{"head_dim": 128, "rope_theta": 10000.0, "learning_rate": 0.00208}
MLP neurons of a small language model. Each row is named by its layer, matrix (down: output weights) and neuron, and shows model dimensions 128-255. Each number is 128 + 32 x the weight over its row's rms, rounded and kept within 0 to 255. Numbers have three digits each. A neuron's up and down rows have the sign that makes its largest values positive.
A block is one neuron, or neurons of one layer that tend to fire together. After each block is what it responds to, as a language model described it from the Wikipedia text at the highest values.

L10.down59:138146139175131098212127117149129113136116168161140187157096102113146143115158159162134140099156113133137173103120160150094168107094128086114076110096172103158133097168119095156112091162088080102086145186138093198145131098114095103137114102176129178181142153238105104151139185177103145077095186114143124132151180145169238132145197149079103166109162119193144092095108139145147119116062
Description: Word and heading completions. Closing == or === of wiki section headings, relative "which"/"that" after a noun, and mid-word pieces finishing words (spacec-ra-ft, anal-y-sis).

L5.down34:138065080137104153094063091122140134135124181084130183134131155157090130070128134189128090168078162134161156087118160157121081095107170085101149186175113133136129164108097166061144122156124072138111128128201149176114128089166071155143089179176163059134116149179132135143143108099138157143125064118077151136106136176116164091131125147152066119107182144112175096153112121089112223167093
L5.down222:088113092136157182117135143157087140171160108133160133161145114176147149130142135126204133103163124140146148101123129145133111115099127130094145146105183109128147074127086141088097106084103148129160090121119169184099086130138118142125144160153060153114139206114162123089156099133122113166172102104138118180129133124133075102108138135104100139069141197132096138088189071077163139133134
L5.down339:114148168097128180084140163062079108101161128109141145113143137138090121112114109127166118130142167113114075136092171177089204106128196071135135189094104165177183113144069193100083121154146099162142093043165126148095069130134073134070124075111128078138092113137140134122132097122107163100122159117199139171117130109096095184091154136131173121110127166192060069135109141138173153100127
L5.down343:154152113146129158116218082080170096174136155128106120165163080153147128120138089098142065156095154092158123165109105132121122099148122097104111140146111154116102136092178141121183177105139150155154125081119115191121139151130107158142180137071145141127131123127072103117123129112123124130136135109125107153162143085083065096073162193119171125120217092129199128142101123110177079124138
L5.down400:119093078131128160079086166070151146117105187091093199144177146154111139075124123171178083144110143124157124102135168173168071100119166102176097146146087100156115109108100141148140175152116103146124132107141125136142179113119108116041182078093199045043141173112126087129089131112092103107160179073144119178202145125126136068131114121122120070158191179112159171131071098091120092073140
L5.down406:145115182175102092147106135073091146094090150113132129091038078110065191117105148082077194081134109125077165119093121144148085147135089148089195092145126088158159124136133139123171135163146124079125142142147112131127119092147123189164133244164135156148235084134182190112174159121142132144177163151099187085101073109147132126142120101122165140171089081113088162089202060167100113149101
L5.down479:156163084121091115084097157118111049136152084082130137135163118128185201146114181107139117161077196117140124137108147130149162133162216186091139083173059122143171209170142146173147124125140160129109154114158078135184119138098179077135151157092118146056120133183081132128133143168139148168165137155178083084134093110141075068140137124044092116153140118145128179105116147183128128089125
L5.down565:111133173103158047157108086114177111120147155110131131036110179148115154069108109175116169111193186114149131114179149161183110139072135125100106090165069173159074170086154134134135139127133161111070093113164096096157087150153104087147143119130085129157146144212161140094120123155136176147135176190131128117154108161133085158101096166109111113083102109093086103173138171129110113101127
Description: Clause "but" and word fragments. Fires on " but" after a comma joining clauses, and on mid-word pieces, often after "de" (de|b|t, de|b|ated, de|ca|y).

L7.down132:093109121050095132221119089133147103149118136157111110121143124094073118133131136111135138127090104153137091093095163068101032171105125093098083107139135109073080112098115064183148089115099117175223149134065156082119128113134140111164046152143116050086160105180126094114072165131092120108072092155181107152072136135149117114153109147055111104074133114135175080139124135097139097102132
L7.down158:094145139166094161084085092131147157087124086154118086099105124187127156139168122124090121131162116128121182140140090166100097164166115123097193126179088105149142143109137150088115154117189101114134170124094082157147082091158094132162152116190143149134092127036116179196133150101076152146158122142092122066149113106156185150149143080160092177191114115157091103109134121137149088148127
L7.down279:178192151152180086109150135096055097105068151121098157107148129154147118129110109105121121140133179130200164156132124106084168122155109132128202124127134103149150061096090102103130095146126146117096140121115116134058091075091122148152122106161099155138140068150113132200161144136139115190136113136160072082055140154166089106177159131156158101106214178110164089119158143102090177130128
L7.down358:142169091141184130108145054112185162158138073154118084118144126184114122133197123161129113113104103117127108107111149205132114064099199079135136115132111132111125130122068149112110131177141153102143127142129176124177135096137112124148141121147124190143127140154159107107156170153086088151146140144091134098128095121063124157195156108130172124103165160116094152106100076145127135082187
L7.down507:098077125166130119163111054094138107132131137146135139115160107114110127111096074154107143157140142070077108097141111181121110166121147126114087204111138155151106076105111090120112154119127120140132100118126120134166071058119159153140132158140140185152119234052104159113108163096141128081099081183164144102162144091109097116092121102129140187113105184180121095107121117177106113088173
L7.down521:139144143146096116150102118214141040168141112139089162167127068071095132083147162117137161099102126199143176141131145042136064131108102130159117118130150059065141153143131114127127159131125101121140142144090139132126117164098147150096132103183051111142169177159116170139138129147156148172094168141165173097140138152102164164113123101090156114142117096115153147125180153169162163098136
L7.down557:193126133080125150089141092102107158117114090144092142120128082101161130157106112079058117115150094110139156130098100115095113146103142108135114123133114162120124140160147139063167133072138166111141144153140086110177180122107075185096106167122122177057155120090114152122094112125162112182192194131176159102149117164179140099188096114149142183149133150157110135115155143122172130138147
L7.down575:122194071137169131167149115078118142150140114099103118103117132159092144133064150174177167148165101167128180118105100130126121123091161103151103118178096116152193141101109081113129142180088086122055130126127170155105083180149120175139129137161110137093116151106153154154132155127102074079153143129160088164120154074154133157120141067163166130137134108137142080081148114099151138106209
Description: Past-tense verb suffixes. Inflectional endings completing a split verb, mostly past-tense -ed or -d (walk-ed, man-aged, direct-ed, feature-d), occasionally -ing, or whole verbs like won.

L10.down305:132164093187151125088134089088128182128160170128142115172174141144102124182170137110133069130114119155185131185153136170103152168113141020184153149171184113098045090106102094119094102109168114104139136108139101121104149125119135117066128130113180215102155120192157136163124106119141141145152082074111118126117078106118113092136135166112099085149150150104047142120143157160106174158124
Description: Adjective-completing word pieces. Final word pieces that complete an adjective or participle modifying a following noun, as in hu-ge, deliber-ate, dy-ing, select-ive, wit-ty.

L7.down14:147100173117075209101133129168164098132157163080166127133131131109083122098172140121125126150086142059122100126164130168144072215162108106175126083096118130118085096110153153076119121120176165128125110080124152122089096094110158107133152118119131064160180081174139169218139132133130110196121131082131083094133101079154147092131132138147142185114169112136105095160098149195147121099124
L7.down167:170120164074065061108183105121161172127128106166109143111157146076127142075104111070127192135080081108162103064155117115132140168141145128100052075100168102109150126115146131110105112113168148163119117210192157121175135194162108127100113119166153178178116135111115162088079134136170144115157164136127127136143134202115072132139150157103167129101111091134188091115134154093160164118126
L7.down245:122197115092109131130136110167159140126153092166140094117108117127176106103115144055146147058109158080126197139162108147142162139173128133106191089094161112145158190102150072126090136208047131094092086146137176094129160120129152109154177104139098035148168111144133073167126108157129129108108134151085099206105164086135147095204117073088187149117156162155092105131129110147100130148123
L7.down290:175115162131127179167168113113152159160123160156113153176134128108138163102136152144150127076171095119102142108152167157117101175132128124129113107077116067159119103117127114108070183121106123102094132122102131150130136113145109205151123147128116175081173126124125136121091156131173086156145129121111074114099104150148119215151177159112071167065146153114185076122190129098113127126156
L7.down321:116167112141130161195157129184116134167144119109108098116086109127107129140069112103159137156096155157137111075154128088110110088117119114120082079158137114167078186143119108152139137095117127148161117072183136159093094109047170149161137151170160141074098113145117095110076103125069137126150143153151112102172180210107184129200146155113118091091134121108124120121111080099187061136141
L7.down499:109128112105083179116149080158120126149142149065090086154104120132155113161181119083078123137075149112125115151115171125139158087098159106118131141106134116165124057122091134091088194089126098079107129137176113134123110186140135120122069119145164175166125138072127160145144143128142161104162080117140121148102123090124121126166162127173087167179078094129140136083164108146160131136083
L7.down517:162135178105164173175132166106139154059170130137133137129162155143083179100113159086115132114187142109153075132150125174118082139093115161168087116104151136115114104146118108149156104176096152152079123145123147132094145080111100176182158112132140116132093097193125143137106199184225166139068102139054186153193135113080129131122156136141109132107103103022120107133091157109146132187083
L7.down520:144191144083104052151145137102097143073119146081105141169136058091111075099126102113143110095093094084099153105074123155129161156119142122150165071070162113099171200146081154135135111141165088109122110150180152132152139098135147114142109162155147082157105153142128103094152121149126134123117143074129130116126142104139135101145172128187084142075174118162144161161179144118122101160139
Description: Word-internal apostrophes and pieces. Apostrophes in the middle of a word, in possessive 's and n't contractions (women's, doesn't), plus mid-word fragments such as al, ach, ur (Final, detached).

L7.down2:144117101110144138177145139150116114125117168126168178148133146091134162105102110148152134152132111097086145082138111049124084185114120174120041108113135107148152150109116123093120094136101147115118113108144177118081171168121116133211154178087092091160090115218135161109074152140120165079080041138148127124096128075127090185181135119136122097094174072105120096128133155151128161115111
L7.down42:098137082074093144108099160093111129130079176132150096105177126160150141142122168159039103128072126058140163172118120128184159137135195137125156114114078149093113132109189096171182169125136079167103151164118125085108128104153121099106119133096104068160119103073145088138120090146073088111119127110132135111144120114106104097078173117132210140086146134139138153056159115131120168118164
L7.down74:117126080047126114141165173059114204100070146184114144195157122102143090121169100148128141127102103072115150162109159138134100192142064108126143185158103117091114027099137105091118184111179118125117106149064117101163077124127079123094172153207099175146069060165128134175150119126100160121132118101123109181129145154102118130104156121103155164170123134188107106093165196169107121119187
L7.down84:110072061115120146137136200073150105168141103184105212115110143211091139124106126126138102115085184139109112153189162205101001115061131112150132128191130100147097122157067097169147102144126152088139093149142118196095112106183154173147134167112162121103140126165110140086143178122120128165189104141124116101110163100142163127131151175110116135138125110112155067117145111143103136106103
L7.down192:113137122150114096146154125119178128139148157156154177123086182158165133105112071190126160154142141145132087152151092136131000056162113132114114109123128090170148124154128072106132107141147152154076122123170105128179127130127110129185085124122157152096138126175143104121067127097169097090131151147153089129104143136139136132115089109144110120141187158129105110068118111194119140074097
L7.down197:103156157133152096110070097093159175128117115136135155149107081114066100109148140068173117052079129118099165160052097154118036146098138109141161099081157119145124139144129138145151124140109122159116144138157153189084113087115125151145107131115102091219155082189149173079144138123172117111135134114185114113091112061128072163127202169071111109111135078133151119105193176122127124134125
L7.down552:150071160163115115085115098120152112099118081188151123124182064098163131175088074177108101143107104112175147119135120125140124151106134068150139137169121160108147128095107140139129191131141153140166185136138087120127149099162122061071132118148112191157175084120166160116174123135081107107159135132114101157109142167103170144102081144166096154164111129146096138134093136129115117109107
L7.down558:100110130020106115171179110139097149106121164177122133188121146124085211074068136109149135151061121144165167108162134087148057123058154141127115079117162082121111088128143142181121092165143145134149107133120100105206117114136084115121117125119159082178161132159151090156105174053170158159083123147149131107127079082154108076101095188119114160052153077137084151124181127094111136205127
Description: Section heading line breaks. Mostly the line break right after a wiki section heading such as ==Career== or ===Climate===, plus scattered mid-word fragments and commas before but.

L5.down14:140141148070069135144110145093158101102170110179094060081121128127110126108118132119119072122138129118147084137161132094137097100092102083135156103115114097129161091161106119148131171155127144170146142125169060100095145114123152141101184106175114130096159109073095198119123117123086126121059102126120148184136150181151129118141167135078129081091131129104133162102134094179200157124162
L5.down234:091108103143196142120097116105132134081086129114061105127152052162090166130155167177169169113146123136120148175108128110154138053108137134113147023145108179089117102145122087129115144127108131098167142157171146165125153092089145122115080194099118076154099227157073163086141089206086116117120098109127087136138091118143134132106092093092127142177072113139160151158074144160137203111120
L5.down268:098136048090118079134058076187165133188084173189171126159164118134120111181133123114178097114078180144150112100165127052136109117127149114097153147126155126137129083173132079083177164118126172169148117157153100135118182101159130122113170141113109115142135108148129141108176137171107110166119146144087172205118168203136126085129129150191111172147136101144151113124178110126092111087153
L5.down276:103218130075216099119134149129178113131159120130131181135094085111096121139142147121166151103122142089120134105134119147081158144103123100137115129114142080138131135114118156171106119123124165086117122147145147101115151150118107147145161095120101138095153180105157158122147200151110148188081168147093116087079157159194187146122123149108162151099110086143128123105147141167123098126155
L5.down313:145162144121110168126149099178102158088123152106120158160094039159125195141084116120138070109149165133147145156118156097137100085242147172033107109100175168150107155125085147159153186141104127118131151153106141099188108160122083119117105092116211128120126079147113039148135119105137130142148107095114110085173090159121097162155107135138114087111075131178148077117057129095134187126169
L5.down345:080142160184091126113108163181069099095111121122174137134082175106121162167177124118125120152131108164196123141096092063078138107091149117174135053119134108227141142162172154068082125152161144084147166146125137155129142067151218169123151087090162045133127164107136159157131146175121040163093180150171121137180179066112145121147091144177103134081181105146154143129190099135104102152110
L5.down450:111135113203138146090170200136161156119094132101209118127109153119054122125152146056089116160121130132092119152054084026101086119135148110158142107178088152124147124083143114089118126121115134156148154112092145110084140104063149145109119080150132098139131087122174114136174122189157121178120089070127120139051099099139114155122167154194111105130074179093126121174119096130114129126196
L5.down527:126138120088175106119124156159160127164160081081140110137153213132124079183197144137100160170169124127112137155131108113096105106125112133178110151138101166140128120068101149113130099125164161118123136139155139163133102153119134117156049123113115143129128165137103143170113121160126023157049140076163090058076162086160109138168139106119043160118128179120142168186121126160175141192159
Description: Second piece after N-. The second word-piece inside a split word, especially after a leading N, n or An, as in N-e-w, N-A-SA, an-im-als, Min-ne-sota.

L10.down215:116162203183120078171158116121128120093199125103076089113153141073130142156157149133175130204085114112122096134140095113133096134080139095132072122159145095092108105103146150112100170134107136137148130140216141128184117122149128115099105176139063111116137079170116096194104134095106107183125129108085143100067150117115110128116053174153162116098154119120153157142148141095106154115159
Description: Auxiliary and copula verbs. Auxiliary or linking verbs right after a subject, before a participle, adjective or infinitive, such as was, were, is, being, and to.

L5.down96:155131090112127111137121092091127179149115119157092114126074077156076143115100095119123111131206124139107116083108122103127000113156075126096190159129102110059134139154090098157139127037086138203136129147093148199141101144112124065152161112124144132111154120179105154123142119190173160184096198110136150173160148142182139125106134179094131212144167158121117201125090158099117139132141
L5.down163:149164136168084151112120146126133168192124117183093155102138202175147180151113127136113137062129075131146102106132170172110166122141146050147106043130126065141129112141185103154112110120092195120169121142119109160087059135092169152123112171113111142161121121172174134151194148136065123146187122111074150154080102130133158149096165139117093150157126119139101098121106169121093142117103
L5.down183:193134137104113099086148157102110136099145168139140159160147124128081137138113168104109142117137198114170136119115168147135116128191160051114107144160153148170071092113115118141127126137145143173163107042120055144120125137089125060205135096142157109148131104106127136204101159123153099106131173126067157157126111162120072104133142108200159139138115143144111132125107096128123156124118
L5.down223:105129137156099141135117145112130146120048109089178097145094140141139105168063173099168131065151109134162147151083130156178063117142139113122137073117103134155153109077136074153138148073085102075077111072181148145135104112106119068117115141095161192096138140104154133112122129119120143076156121141180076151171132140139204117105086122133080192128157174194157147151120170097132128130131
L5.down229:093068162111163162131174162137152111130155098140143102174127109141133183122156095103064135151153093101106100143171029160192035092094150176099136083107113076126109152126162144114114135152126124130180095106157112086135030098135157140187150110067134060116127071174074113141164131139119148114159122111105112136117122132130166155117130123132147146128163159166147160085083162113119093161112
L5.down459:121118127093120128138144089179089182164127157070149145145155150171149136113106089089144138150132089105135097138130126158152127129179102141159155162097140088105097064075077170140081114119165059187170138108087116157187115146192059132087073113164204149116094115123147102155084119110128137124117137139156085125118149091182106181021110136112075144154153127151101173138122136161191120106118
L5.down469:125104150164091146176128147189144118142151162092155120104049108131152136115196150121171142149101130123132065098112154090134135140117154079143138149176123068131160098081091104076056102122116129170144163080149169127135151099139100115124147112138110149101171143103108081144127173101144103178092080093145137132100148106175142143140158126173155127089137139106089116134116077174142109118127
L5.down551:081166080125061059096105104105125170144114177128113161075108171147102078125104127110141126148123118146108087123153146108075082131147104121135166160173173141113129136112110112116118104153187119178129071116153138126128116121162122158134161143145137144066121178115106134171112107143122108129092107138142105071153122075141201094098119133127094069163158100100150155214136182123153142164103
Description: Mid-word completion fragments. Non-initial subword pieces that complete or continue an oddly split word, such as Parlia-ment, young-est, enli-st-ed, Soci-et-y and ill-us-trations.

L10.down81:112166105109101115123178143089095095103158121151145136088143125160184035135128092073112148089182086151077107121172145147137083167114124135160178134115109150146113083103147152100138212139165105163164131101129143105197123146145086135138081172133155134123137108160159123118186101193123135120170168112125090174119108128211141154105098075209114125148156109131175067190124124191200100086155
Description: Mid-word subword fragments. Inner or final pieces of words split into several tokens, e.g. "av" in saves/saving, "on" in diamonds, "par" in separately.

L5.down69:155126141100069169121165176069182155152157117186126157147154131121084129124119095069122092152077189132113109102120104088128073149124136110125111190142081087155113149101105130136128160096118138136157066095137147127176130095196086110101132122137115120156147135152127183105093130121157208144091111122119118156102107149124051077123095117114133147157163120119182155172118138090143171129154
L5.down72:125123185094127077126120100159153116133103126152129141190174138159039118184089112138096141162093170124128108174122099139141127082193054159085108124104179133146148132158118146135140162084172135162150118184164106159129092129091151162154139090116123105112153148171097137167148060104189102137147123090128073098122090123172126134061096145083123132112107149069116174119068154123101104134177
L5.down122:156131137156107154079149121080121134121124115154171144135162140125162103148145165084176144148124133185176136085137151102058117117085121134182089151120145138153166136145123148169142077163165143147075147126111127190134112153124141195103183118129155055137116118178167123124149119159184169118189095150134150153148082108108180133167130144113088127144149062085150105085083099147157097122121
L5.down338:109123084154158145119140104108160152098153161131189115150113097115102166164152196142168136147129170092119145133135090154108040144122139125157116164167148092225141106070109073078147124121091101150123152111144134127111192101142128128144170153113129149113126098187092116113155189136081060191094159162123099133108143142118136138137130157068144140083086109099099066119177141135068109147139
L5.down348:128167170179069112155093109107134114131138122104207148107088124111058174104209164141136110155091161110112172062094106127138051143117102135141142090093121143139082173128079155129131144112092139109158183125172146124080131079116098164181137135089170115068147150223135111114074108167100195190142109113110118093111136160084164114084159151150159130069091093044174195139151169092105138139138
L5.down369:133089166057066135133148130144148170165166083138162152123142167175148087096119200141131084148098108153143115080132155143143140146119186147167102107112190141112067084159129146101153143130115099136065105155198124147132109106111051142141119093183123180167097124074100116158111129073123067108102129176119119093092150154115094083101125091144148127141150132100127091125137091123125124122083
L5.down371:066085153078123179093125140172119190127112170097161127175159151138158069155172152181089110164151143175152101186112100100157159087207110119145164069120162121051137124146128082128135185093153144102157127193113115115131134108137088145174130139163069135068084148071164161092133114087100074173150125116159082128100144109112199120112140138156167130128153109200161149141137168126137142120108
L5.down379:130152086073075112089079099145092146140117138088137194084101138141110108109146080125139101149153065077116110215168145171083184131140157071108089144137105153142141056184138150115132132109125144148150175190178182141146126141095114072086068126142089103101099103117143091072093217167133110101104121137107128143124090110145105087161118104088130146097094147147137150141117106110138151081139
Description: Mid-word vowel fragments. Short vowel-bearing word-piece tokens completing a split word after an initial fragment, as in ro-om, D-on-caster, Dur-ing, La-b-el.

L5.down8:151193106137117143115143155120119157107135109140090145131152113115084123153178154134100107121129135154072126120147157145118106139125163152079160101112101128152130107119164129085127140111120101108138119128137078115111174201129067100162125110104176200110120168165173093080146153176138086145164143116133070103165110148113075079155118095081146162121142098096125156210117154058116127109143
L5.down80:143133157120144125100081127135186148119157147141101125089104131127150199098128160113066196204119079145115096118148130115139100090129123126123120061137165124104149141077130155112098100114142099157060146137164095094157069130067137120155140114140097112153077215131112134126102125151130101110137128102133080111101133173113167110088112202099122145140152106114119129139164145073187089160144
L5.down135:135126180148110137091134146097154174075102116092065094108159135157136137105101073142128027166095115166117139110129150153108059123130162117113135132096158090126174127109082140134164143138149136138155131104088111077153152104152134126154113091182110172161107078135146155110145057084147164146069047097161162089104149098155147121112183051114141156097169155150112101166155113061159133146133
L5.down141:196157107139109161135139176170131122115101074078134150059157122146083140086126115080166142098145166198119100140090156124137118086105111131168155093124123127130127127167028106126127118117143153176110141101091135144134180169172158115101119147185148216135143095151113146083136121147151131146132178164111116134127157127185132192157112159130125071136164106080195162181180193117127159188152
L5.down176:102119113068155129080178127106084129095127135122131136135144163082191127102100131108110086128095086143148070170155104164142153137082141093114055159089128128089187156170115135100127098128168104065172143143145124147187159057152085155118105069152161210117116112125126164143136162113144107149137139075155170079127156101121115139143134087141143158095142153088107125163173142109098114153085
L5.down248:082099081139134094106139176152165131130162175125177115101093091090134149161137085077100078172128114198156117122139159167108175155109146172101116093108166139193135130134088121129151116156126112138092140152091149131141137149141098129163086133121113096071134127132135095169073178164138108137070138043102145104098113128128136170081102119148102157157146116100092137137156087137171148080067
L5.down281:156120135129087154152096108129085135174102161169156133153121136105181122135157105069166127106082159097080161130132098091130119146170162095131142084111105140120129033112108109142070113146132090159118176105119083142125173099145096162170114118138110046158113110182187181142188111161166140069188148152115173128176098157100110065128120075113151147159058080161095139086121120186142162122132
L5.down457:093156179116144075136152113178161127133137164151088176147154109124082104069088148131145145147133136142123194159135157163137000102088158137133163111161124117140138131134103142139164062140162149157134107123160093143155110110130139172095165202182069225114146068192093120095094166102119143167146140136137138162121120137047141100127102110152140096140172064101131083119135192118144111153149
Description: Word-completing final letters. Short final word pieces (often a lone d or t) that finish a split word, chiefly past-tense -d, as in complete-d, place-d, bough-t.

L7.down15:110128128060110136091107111099165142106114172171120071123160122125146171060088081134158118157156146174131172110145139159095085151138158121156118125109189082100108197125127164094118094126132112128084113131102132135160112162124119142156101115158120113158188127218104104111121139128146107094099102189133150146125098110117199158127115213227076140135153084060130183108147130128195178057117
L7.down50:163103130079079122066149100097182166113151166100123134112104133199114089167141130208141129108120089083093166169116143180109093130124126084160103116093118154107154121131094075154125140072131130164151070116104124106112092122113151103116076102137134090087120098238142080133131148160128127139105108107162162154075165141126128096126130122109151111139167166076123165153077151092093180200113
L7.down98:154181172164103062136073131114130202114163116116131119152161135150135130112158129137140089142107146166094091123131129198185114104138071116079080145137170128129159122142132166158198100143130156114113153163120118088113116123077111149129164124149158065156133178146163220217129162143041139114182127095129086109085144123159123179098132098169134172113207098113099144096139137099150131123111
L7.down165:151072122142094118127093160078070082142125189073158172141145158166124140145146096168181162124134184190175150114100164146143074168144135074129129147173201096125114099102147125089130071151091121140088141147110111114058103109150126130103087106145085128153150086112159172087112171154110081125079141088132124095076081136123104138162079111179147116129112166143077146140144096128181128144089
L7.down195:168139118170136130120123135133183174143127142129095134152146092139149141070110083151143127111150141132107151094140121152156033146093113132132089096099124105152067154134143073166185167141112123137111153086099185067092169112145121119117130142126177100152139093228199095094151097144168135156110124137120154078146201124164194194131120127110184135121182090153102086122115132140080120119129
L7.down312:146078111179111146112103129127142089145071133154105179093090173173063096159117162135127175143137086135136178075111119162158017088150142160126060112170160133118098123102133090134179140090135083113124122146111167128179093138163103137170138152161189110139108174129149081163104094137098207109082138175109140127126169067153086101140102090186115082193120148044085162076172142121097121108142
L7.down528:114132139126115140065119167127134184110095118102159151130181132136083104103170108110109148183178175091121129133128152121149065146069111104149128132153122137103149076155192122111149176126173106139066124128181131071119123187094110081149104126160154089142099137017167106123098109072173119188101159076120127131104068146131107123166142146175153111179157052178093100129137108096107126140108
L7.down540:111210123127091168078184084119063108097109145110162141120129130094184130103155141118202128110130138147119149100136136092118192138196111140098077143124132105123136108121091165103055110142087162128135140123135140120127098129137167139184041139156126172114092115088085115149091082121101059087166112130141092067175167102105089130121074135124108121099113145147134099137116137099163119121104
Description: Mid-name word pieces. Second word piece inside a capitalized name, strongest for "on" after D (Don Nelson, Doncaster, Donnybrook), also Johan-n, Sas-k-atchewan, D-an-ish.